config.toml
vocab_size = 1024
attn_scale = 0.177
optimizer = "muon_variant"
decay_fraction = 0.877
MLP neurons of a small language model. Each row is named by its layer, matrix (down: output weights) and neuron, and shows model dimensions 0-95. Each number is 500 + 50 x the weight over its row's rms, rounded and kept within 0 to 999. Numbers have three digits each. A neuron's up and down rows have the sign that makes its largest values positive.
After each neuron's rows, "fires before" lists the tokens most often just after its 100 highest values on Wikipedia text that the model never trained on.

L8.down121:537586401470488500475478565410489490451575544487535495455422451505611532506436432502486444547528592475418632444427442480564481530536498498525492520526493490488546488543464460482500457500456534487492500572411543501491565469456472605493531461387577448514621487563519496493501606495514515452
fires before: "ed", "ation", "e", "ced", "ations", "f"

L3.down167:437449502455458535502470496471513497519416531462577538516485478499511378442525535421546493524514467531416466420496471518418526484397516418525550391473523471667545453538509549501543427485600517438585451529468483507505532479512454537426553468520503417491468536450540459578476435448446530503
fires before: "bum", "ong", "le", "th", "tern", "one"

L4.down85:418543466472434501415589450525465505570440561530585495434500442513446525537520487569519496587411535558508460483463481505472466599512494463534529462534526588485520430526469481455568451512555547457537512472435487487514421508566495539475480414443508469530566498499520531601539458492430524434
fires before: "ed", "ing", "en", "al", "il", "es"

L4.down112:445534526467562551437500449519433510558571515467444482544543475433593532407541484507382565495592461500460405462445564463465497535468517528466512437457425545558521408515561504582520482496473461502560460584460595527527484455450504542511542482402366507478508520617496503447493450576436447542
fires before: " to", " by", " in", " as", ",", " with"

L9.down138:427555508472555489583466558464514489571469470453503509522510402530594514551543487531480557422551479509489550528507548527423492536462581483468508492446562520315590473545528545477416535489501587466475654469439512529433563501489519462467502489519424532464543403526531534406483443594422545521
fires before: "ious", "i", "ol", "est", "ent", "es"

L4.down125:528561577549596467500444481510523508447448489554555450489525434492460473453424457551508585589537518498534530508513487551494537531511452474498561584496547516544463519574521507554472443452531474507492588422496543528536632490418385455531487484484477545535535397400516426432481638432460432454
fires before: "\n", "n", " R", " to"

L10.down171:450536516498532442503501481538532414486517515545550493531506514401528478474494351555448559511477546493531527562554506489546440473537491450485542436432506406533501553548457484489542454385554470435515568608495456540497487466530529548477540484601532499491598401497505427453420558374474546568
fires before: "ed", "ing", "s", "fore", "ard"

L9.down163:523495516442425515542412465396483577450488520487525512496397561457481403451574505498586539477483473495490534455482568536498561491533498508477441531437468370563435522401496500472475430532462513555523526530475510527510428461577512459487504438505512526511520438444404494524547476485565441608
fires before: "end", "ro", "re", "rib", "or"

L5.down135:574456402513534456577492468534470485504462501462591354614508486414471465514489571553512487543442535461424537514483478530472555544541375494518454431475525526532474481400544507445450509411547421588478569531558530571516524470616517568466553489503534383514450471483533490496460531505481467572
fires before: " of", "ed", "on", "ing", " to", "er"

L3.down140:514525577475462506572496522474598567554490563531491515486471552440488487381533601499549474544414581586405576471520477644555461513446510468384533650518489503516413495547482552449535513472576482485538529497522463501526535593479456517501554467517488507411500411477559405457530550446495478570
fires before: "ess", "im", "in", "act", "is"

L4.down35:564422484462474461602462428468586415474491480578498423456435544491510472513485501489456426492523359514475516494552560576441622496500473386548576573457451515465430557489537522498475465493498562461629496421561469593477594506445504555499573451601521455496504489463538586519423505482538490503
fires before: "ague", "b", "g", "on", "ad"

L8.down124:516438522492524491456445428384459542554452367489551522485521437425492502451559534541587482496477491555521527519503508517479527554526414491459459402590568401503510496509353495506518515514510557507469527447577437497403573459391451500510534471587602582556537528442551484555504474517393486487
fires before: "ut", ",", "ican", "art", "th"

L10.down108:467562548533480504451415464452633404509461477542575503489534411432511502519545403532418509537466476458519383441445491538536464549514487432477469437499473500570487467568506470619487560446563523536571523584537528518506499528440509513478541472531485529503445519574530476527444461525546447400
fires before: "or", "ment", "ation"

L3.down141:499500483471475437574508425411524454484512522563510498426530525571504563462527448511503487543490428487585480472468485519421506406548518496482579445523505556465539449512544514576582559470478443461574495466520426410472585481415543464458614511483524509392526444448596469474538467517442519529
fires before: "ar", "ach", "qu", "ight", "p", "le"

L4.down37:478456496490452594426581532510556506499544514457519435461512421450550471513446569507446525536407511468488499402541479539504511562483465462549555395491598454542493482500534458540555402482539452529591459546495569543416419565568500503531485512481576502503514475556515485579399516465349537435
fires before: "bum", "ong", "le", "lect", "i"

L5.down144:458488363504481470481494514483529541487436434529533502548515540467536485511543490581565463460493492473443535478448601489461507494488546495533592492368501522580393538590503618541612515504587522424515522460587508428462557585471472450499496503501446469422553511517467571458496418542505500399
fires before: "-", "|", "\n"

L7.down147:485485490507442448520381504541460517614539527464449479480489530472416518476485429548553449501448542493549409460549542492544549640464589502444518413480566455316522504442524555476490530642471470505522555512474566603555510462453524412443456497492451634515448432555513496557575430491425476486
fires before: "is", "ir", "at", "om", "ree", "or"

L9.down5:601414455568518428536380418544489533523490522524472593550604567511497351467458462581508474583540414549514487561437478496462497494552502569566479487519467525408511388473492511542510557541575464462490508456500489369504440542563484424497552512501600479497457521484410569576462449473404536475
fires before: "\n", "ess", "ative", "al", "ical"

L10.down39:473545587571514519463561453501538501533446560417464495386570459489493514510518588525523475541466509507583543485548425434558485544487460535523551474499408663520521536562534402543456493616478473522485494483484478472382584534540553438473552476550506528503473454456435541479541461459518446468
fires before: "et", "an", "als", "io", "or", "am"

L7.down55:523498671534413459435577455442527492515496440542537515589559460487496617514492580511483476542411504544462480520495544500464540514500523569565475519482509595496422509442424543443515362512502509502485572527523398482488516531494514482522552472477586486531432581487558386526438432511465437598
fires before: "end", "art", "ro", "os", "ut"

L5.down89:464436482566471508536509526538530540515501455548522538499538510590561618503415491438592463572439517525508367548560507587492478485466493436426569472401460476505536465429452580530523399456497556480457506493431486609610545459379497597531541551503479536476480489492519440489470526430525469529
fires before: "e", "el", "ain", "ur", "ed"

L8.down88:371570561470455464503474523512485537571532392443458599471568507488503542479587567536464513553597436469496477466515513477425427513499608412466579519505537507559502480439486576557537453532528513450506447361414430559544498396439514536504548595473522556483558558592539510537462494464471518501
fires before: " by", "y", "ic", "eral", " in", "ical"

L8.down128:445556521494495501580466471455513511505448482391512392579477411441537519503519492498510490556446512523483508572416468457502476488484494504490480502478553402564472470465484561532456433545535559513605526537558477509486548498551530478497504537572402472519527541429433561564458515570436494711
fires before: "\n", " The", " He", " H", " St", " In"

L4.down168:518541469488440576455508522520551536461467412531424491450459511492520527442513582525470484576494537411517558377456441490503515371489552540445569542401530517443427466471508500529447424481583421535538544548565523526544581514482522502518578474510541431503552463528558520502593527521424461472
fires before: "m", "ce", "p", "f", "ad", "ced"

L9.down140:481531479547465517479491460466561502413499523400548517451553475552486514565564578488484495490513515522452551553432573423462506503523466484490542484517468508475504577508535426567540478455440482574393459486490427469537526523491503436514524494591548521326451512497530507506574516420474456472
fires before: "y", " of", "ic", "n", "s", "it"

L8.down20:464432515530421544508499516488473514551549462643522529552489554364489556468517520525456492441567488546507552586482425476463492523436493456526493455420523499546471471535432484509436489479370549532473459561451485449604467492556444502508405516469615451486583582532418542504495524513454429554
fires before: "ed", "ement", "ie", "es", "it", "ing"

L3.down76:583510513520564458519444527431546542489543549520646488611503383522554552545500538528503529528459514533452510483404559494515549522482506502522475484479452450496566600416419541527479445398482511488492539501564483486458431508423466556401506435398571565498454524501429513489455467424532466454
fires before: " |", "5", "6", "4", "8", "."

L10.down13:475507448490401505496493553474339460509532475551612508507481444419452552534464410536531384517485453404491457486498542573552449545520525488539478464538511458422473584498516475461590526425557584529483512482544446531516470525515499535448545463524512480543542493562527577468596481604505435538
fires before: "is", "ow", "us", "eral", "ut", "ist"

L3.down165:534501496454422541573547488496579509508558534492628516507516544408491554520514517484510500520516553491546455429483486472542510452522488428493475530437391597515579444478545476494536594459563511525494495477506556445563500530488547409531496502483477579444463595436509446508466460480461478582
fires before: "fore", "ing", "gan", "g", "h", " a"

L10.down100:460589530494477537481506437496488514492456459485452495507548469509427501518497411454509541510462439477533608506526534415568526466627527477459505375539406509472453499455582494608459437422550437469539558544595587505536495556553469550492462468513588556554496543461600563479555472519518501473
fires before: "or", "od", "ens", "ect", "m"

L5.down85:504471524495523569404461584391561500450514531441464519414539517489504514594405536446584461490393498541492434556557542452475503585496489456575502481531510527495501562474507455568538447521540535556479539537488462547434493512602465467485395481579519432433420506543504539445518516547423497553
fires before: "le", "ect", "ro", "ear", "l", "oin"

L3.down34:557482538496458454450482502498406516500461466458507569444424543360499479525403497481509529512503474510580459492568402464558589537466439502433481454524435546477605441511491530435429523464529507443486410524566473434526526461487555481504557511589493531432477515444553493584538487590502402549
fires before: "9", "4", "8", "ab", "i", "5"

L8.down73:468511419518484499367495475537482562484466514482488496421482543533505535537510503517461492481555580510459440543510509432544474545478525435506492512538534624560515420490373489449485498465435454379470570553416527628488526425504444572504511493475555493455482402520452517537491476430467628473
fires before: "ed", "ell", "k", "am", "is", "end"

L5.down28:484560411591471483650476501556473515524547419510482477573418434519515393465483506481574520485582562509552565450476590555496553520487500447565515432495467376415476425466532516571493532545402405416549515460529551497512530495527466531443520478536444444510504533406462523605558480500526464509
fires before: "==", "In", "S", "===", "H", "The"

L3.down38:446475413426530560500493329482472548474506525491489607555520526520543543547504391499449528515411553581521415487428544527456528507505482457444567568526543526475379514561456502399445552515511471503475502481488474512493528483628533495454507620526481398430558481460488572499579469430485427486
fires before: "\n", " B", " L", " S"

L4.down83:385519555484479584523490507436508493465602529525543513516641525492459399527431516415498540503589520536514493499422497419501440581525448422497506489447489478402470502554555452619530419466551576443519433533564453495502442470516479489532509521541653506521515501536545470477535377473486496483
fires before: "rough", "ree", "an", "ir", "ough"

L9.down75:509505516580534379522475472534392483441479427592495540594498433516453452519453473477427496549447467454439456458505572453567480561495514444464520447503531533410522524425456545565574522563515451535604489450506465463516461437474497410462544549445518404507523424477529506516495453604539535500
fires before: "ist", "is", "ess", "im", "am", "or"

L3.down157:633520578551432510430535507560503519463475382491507499484499441454435450501516479554517474489397518469473484437529583513461486541472552544453468515512458431501468520400549419554531522572542466444503552485477503569475490451429451523483514437518499508492504430491581488525476454509513466521
fires before: "is", "ow", "e", "ist", "er"

L3.down40:493503570453503514548542481472525545560436441509550563548476468457403478433508496509496506519545417473535452456517509489398500503517352507438504538395506448561532476492510460571469501453478514504489467558650415411515576504496554460559561441512575489521468541575565430514529460475395450457
fires before: "ar", "ach", "le", "ver", "ff"

L3.down35:564500549507525472510567607543489518544490382489486436543502421512492480480444555505516505546497477495470449544519455547539468491553485512540421517542536515496518483555451473511481525475540387574444572512478473543529498509445558533464463495475503414373479574626501555556451518462519419514
fires before: "n", "p", "ear", "le", "r", "ard"

L9.down170:401461482546472471559533532588494457448551571495531459475407477518469475510552552498524472498612592521509519495569371488406521605411561439469512530551470493526510460440468439519518554516518517541478546535485485436500430547542543455529534436495443489465382498534503437362523590556435488499
fires before: " in", " to", " on", ",", " by", " at"

L10.down57:565531456513407461526579519520397468420480479476541497469625514457538544461572537581506537467434472547427632478528443602581504540532553509499517463524544491428460438532537498474418635454466470471443463525480478452547536533503524445341550570548425498483545487546501555437527485563442462545
fires before: "ent", "r", "i", "or", "en", "re"

L4.down16:518514477459534562596437438530510512422549492476497398529517486376512472460555607549518465455531510448483547493437516550469429441397446468403547537549437616570483496498501556551567457470570535557561444541499512459521561477543535454556515480476481498481517542479462430502565479514454567628
fires before: "y", " of", "ic", "n", "ies"

L7.down101:455532559455472365475420535569530472519355439600513555497441527528459539462533482529548448446504519476485511410509519520559574430492536554517525517479487484467462490455519488447490489467445460552435542553528463545504565586454416488563569582448520468488507424457483594505526443550595529502
fires before: "m", "v", "ess", "d", "j", "is"

L9.down142:505402491562460581524457580516484431544452489615512549528485501518408541466477472443471544549447595439534590558578498588588518611539370493597501473405438491527495478473509459517479407578530480520500479510455501534579395430457434526474507450458494419497417507513538509542453481489454548526
fires before: "ure", "it", "ur", "le", "ited", "ed"

L5.down7:497456469561340521503496469460486484515535502428463455492494633482384566575412492464553478545546419536534485526548488468545520461576487435529504543443582429484429436589592555532511544505507561536511419485525397553479454444460494454445516552531509493369503502476474430510556544405392392535
fires before: "rough", "ree", "ir", "ough", "an"

L7.down87:482486574451586477554466489587569527575514510495539639400549392514459419518516482435402498418492530545441513419477515499511441446432606542501498515473504424575426394555460462482515574497509540500592484501464608473541540452539537449468506513486537490555532466530486587454462427529538473499
fires before: "ork", "ear", "oun", "our", "n"

L4.down118:529481471559399541479500593566452443472487587519531433604458423496557395510494449552441515427469547593537541529501509538489460478474522502419544456508521456558593516512517562462480523511494485561542509374556508512572435531592500523524495577477537452587454488446470426570456539498536495570
fires before: "\n", " The", "or", " He"

L7.down168:427454543459475587528535524546504508387482480541553567499636433555547547400533469556560457489568447456508432383519522468435528444466462444417520548479500552388536535475550467474504510598485473530454538458464536539554502503420526474465542472461474536405492535585523407512521476509504531535
fires before: "ct", "ction", "ic", "ild", "n", "y"

L9.down155:549526536545447505531532548509500561458516433634414436497440447545504450532425566472533586451611406519456540551510482572467504427479477450546470487512448468479492564560522564436484529527440505592550467526544468559510507509437570531421559560444615372490475544541480423484479487499560440594
fires before: "v", "g", "ge", "ation", "gr", "b"

L10.down30:522566588415509503503526471448520463470499415602492538544461437513525461441517537494478539475481474539461444452485501531421503519524457459475479417546450534456599487473518494504492562429484606571476524580583565443437534473574569618516530534475560424506512638404515411526556514518537420519
fires before: "o", "u", "ip", "ts", "ular", "les"

L9.down84:468459554571535555454531488490528481571569537471521579442490418512548447572472520556456433554433582424469509533506481498419482473459516476518499627555515482517518446555613508511539431509579541412433506484501476451523473511558600470422503480496552460496449448525466526485508488514499522468
fires before: "al", "e", "es", "p", "le", "pe"

L10.down106:472470543500430545499465515549524471568438462422491480597437560489468495556505528474569475546556546542478542497473525489495431548566498431459469470446470528449479487526520505488546496469522500427638406438518533387538536543512440538512574551489464520595433418511487399416475411470593459498
fires before: "en", "N", "m", "E", "as", "an"

L3.down93:484466464492501457418512498515534556463433569557566514536415282517591530546535559517521509586466496509518489451478505471409475487524484484538559469531516562575453449437510563518604453438567558505478510505563434413525540380521477565498499453513458515437517553444522435597491538505517460559
fires before: "2", "0", "8", "4", "7", "9"

L7.down68:474499514492463501442499523441587454570425450558473543534505543443438417547473533449496529488508537473445538440543485489460472539441485494576557535519518462509460398490473496644460538515496370492479451432571515555533460540541398565518469529503521629443488569372625499507441549478480521563
fires before: "ar", "ild", "air", "ampions", "ip", "ur"

L4.down65:411522510562424411571603515474484524511550481495475410424504492405497519525609506503482563429431486344556509412512388470470478465514561469503454513497541504504517554450465522457526501544563405532512455470475561509459597476476515445387562472523574474458591471485508470510533531457523470565
fires before: "or", "le", "ac", "i", "al", "ach"

L7.down4:607596427470497446497514533425485527537502531515556452436487426412468441522483452492433514523466512504469490475456581546615448556580473483430458456474458484519499542464525569459427529452472526494565546449490588487545419496471425510470462411483469452480472511548530482507531554568443404492
fires before: "or", "le", "og", "ob", "our", "ack"

L10.down15:462524442539430546567464537434527533483422482513519623560554453561582492477529558419427504565490516474451469528529420532469481479457502537501492457492531491622517577518495513476478472504492586521513557464448485481553544521599552499526459511492488438514541516472555566394596536454456512575
fires before: "r", "uc", "it", "il", "ition", "em"

L7.down124:517473464547474388398434472493489486518522501469577475551461473409462506442431442577487528483448462490529457477577478466558580478435563496465484492445463537527487546517524402552444490552680473575466479472519519628495533507486402512535534451426526540467499518525571505438502495570471621577
fires before: "p", "ign", "c"

L3.down2:480566452491553512507493514494557490412560389523503467465499511406517497472533536453512455474526498434554503562462490417496559511606518432587436462464578471459487530488451472475470528471542472513480518454546514574538517534465420507426483558451581503486500485562526505498491466538557594559
fires before: "z", "h", "v", "b", "w", "k"

L3.down72:482546540444427453475474449534544443533439463533498583444572548524508486430601529503576394441449548503459522556529532533591555466503526562476474459455535431496479534468483456427526431488526465544498527468516463542539564495454404490571588473538548461501468469431517541528514545545532552484
fires before: "ess", "im", "in", "is", "act", "iv"

L10.down94:480511521433425475512409575477539502541500567494611464542479523434414538493580466439520538525455475491414485528469492580458451461478483491496497496490508488510565601552462518533474510467402564581483510509486505455645506441543522539526454466525543491615537541431513467493501468471452483496
fires before: "age", "ed", "ever", "es", "ing"

L4.down73:512435464405555469545486469519494480538492545473546495505374633475466546477454417540496547546466546474536537399541456522429640491513504572466453549513498387473599558559517568521492481323604522520513594452577503436499499501476467479485517493430473489532440485512548473559558446528493510450
fires before: "f", "form", " of", "i", "c"

L4.down156:470464419492472498495503416477559440419459466466424524550478502448424417450495536507448520525525454585550523455440508509531521541549332461506525550485537533580471520554570469547574530443438426457512493426549556564613474555594494546560553478414543445531526505536544464497443520436454537483
fires before: "t", "ing", "it", "ar", "le", "iam"

L8.down175:429571487541490576497527517510599448460500499496493455408417572535444558512470554504481501465481446469442530508490510543436507470583486371461415469467567400517471556453429506574470367541541470597530536618459521541442395432583487495455503502522484440467426491493476512497402489550499489468
fires before: "bum", "ong", "th", "le", "tern", "l"

L5.down157:529489506575430541502440434493462464437440424453530513488572520518510414479518552543497565438505586467554534466469497386530468493588490495598521474567519553340474505469388476441565458482523462500519515458576465470536415477456457568630477443574542517557478489481485423499524582475472505522
fires before: "ment", "s", "ed", "ing"

L9.down89:465510456589385509563549495496441460417454511441533474540512455461521519528463508499405551455511557548498565503593519542593466627524480498501423456501627542522491401583470509503584415468471423530527471578497497383500559528605473544498605532451558505544465449517485538453432474463496481437
fires before: "ed", "ial", "ing", "es", "iet"

L4.down114:578411478554592455512490523473471484494412541545486423514544510504466505495592587433524483515496478417490545474432476351484523574502455507587448570462543538556496454497544469414452464490460508471427532578563500607591480544495502531488517513461536571456539474531494560503577446512457572474
fires before: "p", "b", "it", "ice", "es", "f"

L3.down90:550467403520536460564515427475541518409564437468470424510517481526501482474603407478519499561573482486598469522470457525458469525501520526561483579560451452540431511444470489599578593584540469426514521529486480527428500537561547581482544558552494510495501499471566499577508535472460484522
fires before: "\n", "-", "The", "===", "R", "A"

L10.down167:476557568531487450526485555530442565487578422488525542493580519530502591464499546553509432513547592499556550496484486534552499514511470579457493504488518516466402488571481605551539570430539545524489477552532511557388402443548429515531441395474445414469568520491496487480561467560490475458
fires before: "an", "s", "it", "ut", "t", "oc"

L4.down90:515507509472423448547453536430532482512456420474428592567541501617492516634471509496454466537466555492616582517542570496387518598456442503565540572473444494507525477512550460570539517517483431477506493466510430581457615482409503486418557597543428487491438559504443492394495570477510480540
fires before: "al", "ip", "ity", "ir", "iv", "ar"

L3.down61:523471448541518509571471455545534526388503435437540526530454462434497481538509595480368611385496476407524549476457500498534475457525515581584507477458511471434520590418527473419510562463513481518549529513532513499541520512474477530491466468550416474571593578554570509443545619520511518529
fires before: "s", "ment", "ed", "in", "ing", "out"

L7.down35:410517532490357432562453493527516478439460546575522513499522465552504492481411606483415553565575570523507463456511502494316463557497479533488462502434520568512512637401501463456543480471487480532496530531495456460538552434536447554503504486457525515432508540463412430570625427587457548467
fires before: "ly", "n", "st", "v", "y", "f"

L7.down73:453575574499547534451572589602433366541562581399485506459422509502501547548495455469422558452556527508474507510546531551513510565507430495552540490439496552420536526477490541539422498461462498588506503515518524511431454454513586535525472528505513476461481508466524552563548417548512390504
fires before: " as", "ite", " in", "at", "ile"

L10.down48:487465455565525510607490512565490550505444499506535539483548523544528495444468490510490559469524495554409519420459515549460425467398500535462548557439547435533504509465520547499512381518526494560555435561463532466497536534622565440413498473472439451477442552550450486613438488560562507431
fires before: "ong", "olog", "y", "b", "ical", "ic"

L10.down50:474470543571492548514476468464502510471558503542541545390449516437474525488504529476466492501530501462516540440475500446518413409551519462484521498468406502438510523490467397487511415531524512583612482398545511543435513452497561499505489608537625529449429549537536476467406493504547549537
fires before: "le", "b", "ight", "es", "als", "w"

L4.down182:395476496552425403519444505514499448453507550516448516482494542473450487508522490526400467531482507443525470483552505562495533493515425439489370446514510506547475449506546502506536564413419556457532510496506478477529553505508472433478509528546448499341495485496493443596627570555492560554
fires before: "1", "4", "2", "9", "5", "7"

L3.down5:503524509532447494476561462447552534577494496465467558537449416534547554505487531563445500507411451540553537532515597539419508480514490533505494471472594500570527425444541445539535475572436488599566563542508471570498463500482525423503479394461391474461546481556509463503462537627521516460
fires before: "9", "1", "3", "5", "0", "8"

L9.down48:516477486478619560581533476431459464537488521518571491533487403550502634484550468476478520524480526513579557513566474407500535549596453451443418499486545506559456471498508483489492408436559447487428489467493477490504463551532555531570446443464652398343491485561497495530485482491488501481
fires before: "r", "d", "p", "es", "il", "er"

L5.down81:520495415575465505571455450535495433536394457577434550515447525481409612474616574558458528491552545506445558571506524472483558506554528534553467537455565423503478495593497538404500567513458428592395553531458524527552537523513484425556524513514564593508516477464465483502572414461478525553
fires before: "d", "m", "v", "j", "S", "ul"

L10.down79:489510469441425506440516508480458597548518545576589558560600486446476520560493634513442487493524604459452520533577532640477536476493527423460485423511472551456574488556478510500556525426633417522584422495475464476470488544489448531617448503456512470461476534469510517551576496585523469503
fires before: "ing", "fore", "i", "an", "it", "il"

L3.down148:451411453579533489421441549497509444453569526519411491441414453445476508543468517467494542532537539489508564514437494523392498555534520438463493541478558543427547548514534520509548532508588495545490508524532463622438521504394590535521520474452459421425403434512573419420547493569387521457
fires before: "2", "20", "p", "orn", "10", "17"

L7.down191:455536527569475551566491583528433491473477453391476437536502419507562532453513516521502478503481483437514551518493476568445551479513533509418545491482534472495436471430472638599489399585501482490632525403563546556517548510572473514476533610535378513487540483453427557546491494555460516500
fires before: "\n", " The", " He", " H", " It", " In"

L3.down188:587569449584520514523366501523502512472417508599496351544432509481487479559499463419487535452580558462461615433433496578437451461409530515499487450488515490518444482483524530546427471498451466451597501505510558528543494524546502538561505510510505496544584514593513407466537484505485471508
fires before: "or", "ow", "ort", "all", "ire", "ore"

L7.down11:435392527506489478491497513535373557506531578525610515492568513564502474435544525483564449501450576496496470455512548467535512532480517465472483555504461615408554558414603521495490472544534422576557510483577341489493473523524514539478481442440465564518431507474451572461465454617493521534
fires before: "ision", "y", "il", "ian", "ic"

L5.down113:512536540553434555471464458504522469522484603583446488464402536476518462560457494564396526610494478491476513490569477458582536467486515455455499499610504448468548452430559516485488479511565489467523438571522530482476515430506456460504473499436443507445486516514449524549436491556483508485
fires before: " 201", " 202", "oun", " 200", " 197", ","

L4.down130:511568513432472471476493499517467571423476521516507542543475510520598461456523464498465603505522492542483493453536516470423581499510462546558446626478507653530557591522546501477446489485530446541506470551542423462430462539551515501555534486562459433451520454388535413540488536578507439557
fires before: "\n", " a", " S"

L3.down124:526553498527464591539528594479461446492565533415551514570503400587518603499507514487465417546471512507500543421504502531557459425506537522480616411557528437516418471462499566573522516462469494549524484451532451530536536467588511629485490467479495466548486589549473462515448455467449433459
fires before: "0", "S", "3", "5", "9", "2"

L5.down92:540472331480549483480475560507504443433510482571408438574453458510478518519507566487449518522465534478518625512513361482509526465467572505422493596398494512489518455505556482501491410507570436453502530535476419482552527448430486553573515495554464565526489542508458503571451459567484465582
fires before: "ort", "ow", "ip", "ould", "ot", "ade"

L8.down151:464531546565562496648535532592478488463520443518461426453466466573422442436500519490398457364498537540506575506454591511481563556428486463506537502522546534538576504501487401538526494511492437501506470534530441471503479424534505482535501424537414447463572492453567421549487568556496567532
fires before: " as", " in", " to", " on", " into"

L3.down85:513465467543390454489528514521460468547437446570492550476480553484485507551531508524544422512523551447437522558401510506533508438513431481445523598580514553489587405448463556548448398465474559513468518602495481535572518434461524504523518460519454537423519492475403479507572484538435536458
fires before: "ed", "ing", "e", "ual", "es"

L8.down169:549450518486450452471540416516617569465620542489501421489505502461520511471452499421473426493538521524560396595495513515449490580426560507486535453550420514482530538438477534535498492540536475564586540469503497518416506556550574507505469560493615455442448484464430534554410492500417586441
fires before: "ut", "le", "al", "l", "r", "ess"

L3.down132:533602538529490487434479463490482470491533492511511528565457467487553568540502495590512495532515444458424514503452500560482503488506545520499510508469531554452523426546446572465393451591466514456501485526467524496481535487474586368601440486441521588497448454536521495444466466468472472438
fires before: "j", "v", "gr", "du", "ith", "h"

L3.down66:423507444486447514495495523500585494506535453496568493564519479454545525543477446443473583601562478504417481479447547373487430592418528591471536474574442492445511539558572514570569486490526504480489440406623495437546538508504566593448457530493487495490518522507351476601501561517504485550
fires before: " -", "ile", " R", "at", " "

L4.down15:503498413453496423485529526532527484450464375561580547584475424534439526502557462447408511506496562421563512540530499466410501507460595518635480537563549473462517474543471425482572461517540550497455498383493459440589484511585554507504457429566481497468527507578412557499586427588486546478
fires before: "k", "ult", "ul", "ip", "s", "is"

L3.down94:531501459544448504608402469474462418506462547498426518529470517519506485494484525447420597504488588522501479425534540550477530526438384465551437410534537474529564466524480649466547491504437435502584471564571474471534420471525504507492531511482409575533461488509625481577445549534542530462
fires before: "ruary", " 201", " 2", " 202", " 200", " 12"

L7.down5:520449449458516474465404411512555539505527510547588416525537512468517590445527534472517426511427522534379494391382504495501488540496525566436476494474417580475551501531510487487494460576570421468523425380556519523492584448448526530516540538438573493433471488448448516542517552489524515586
fires before: " -", " ", "M", " R", "L", "K"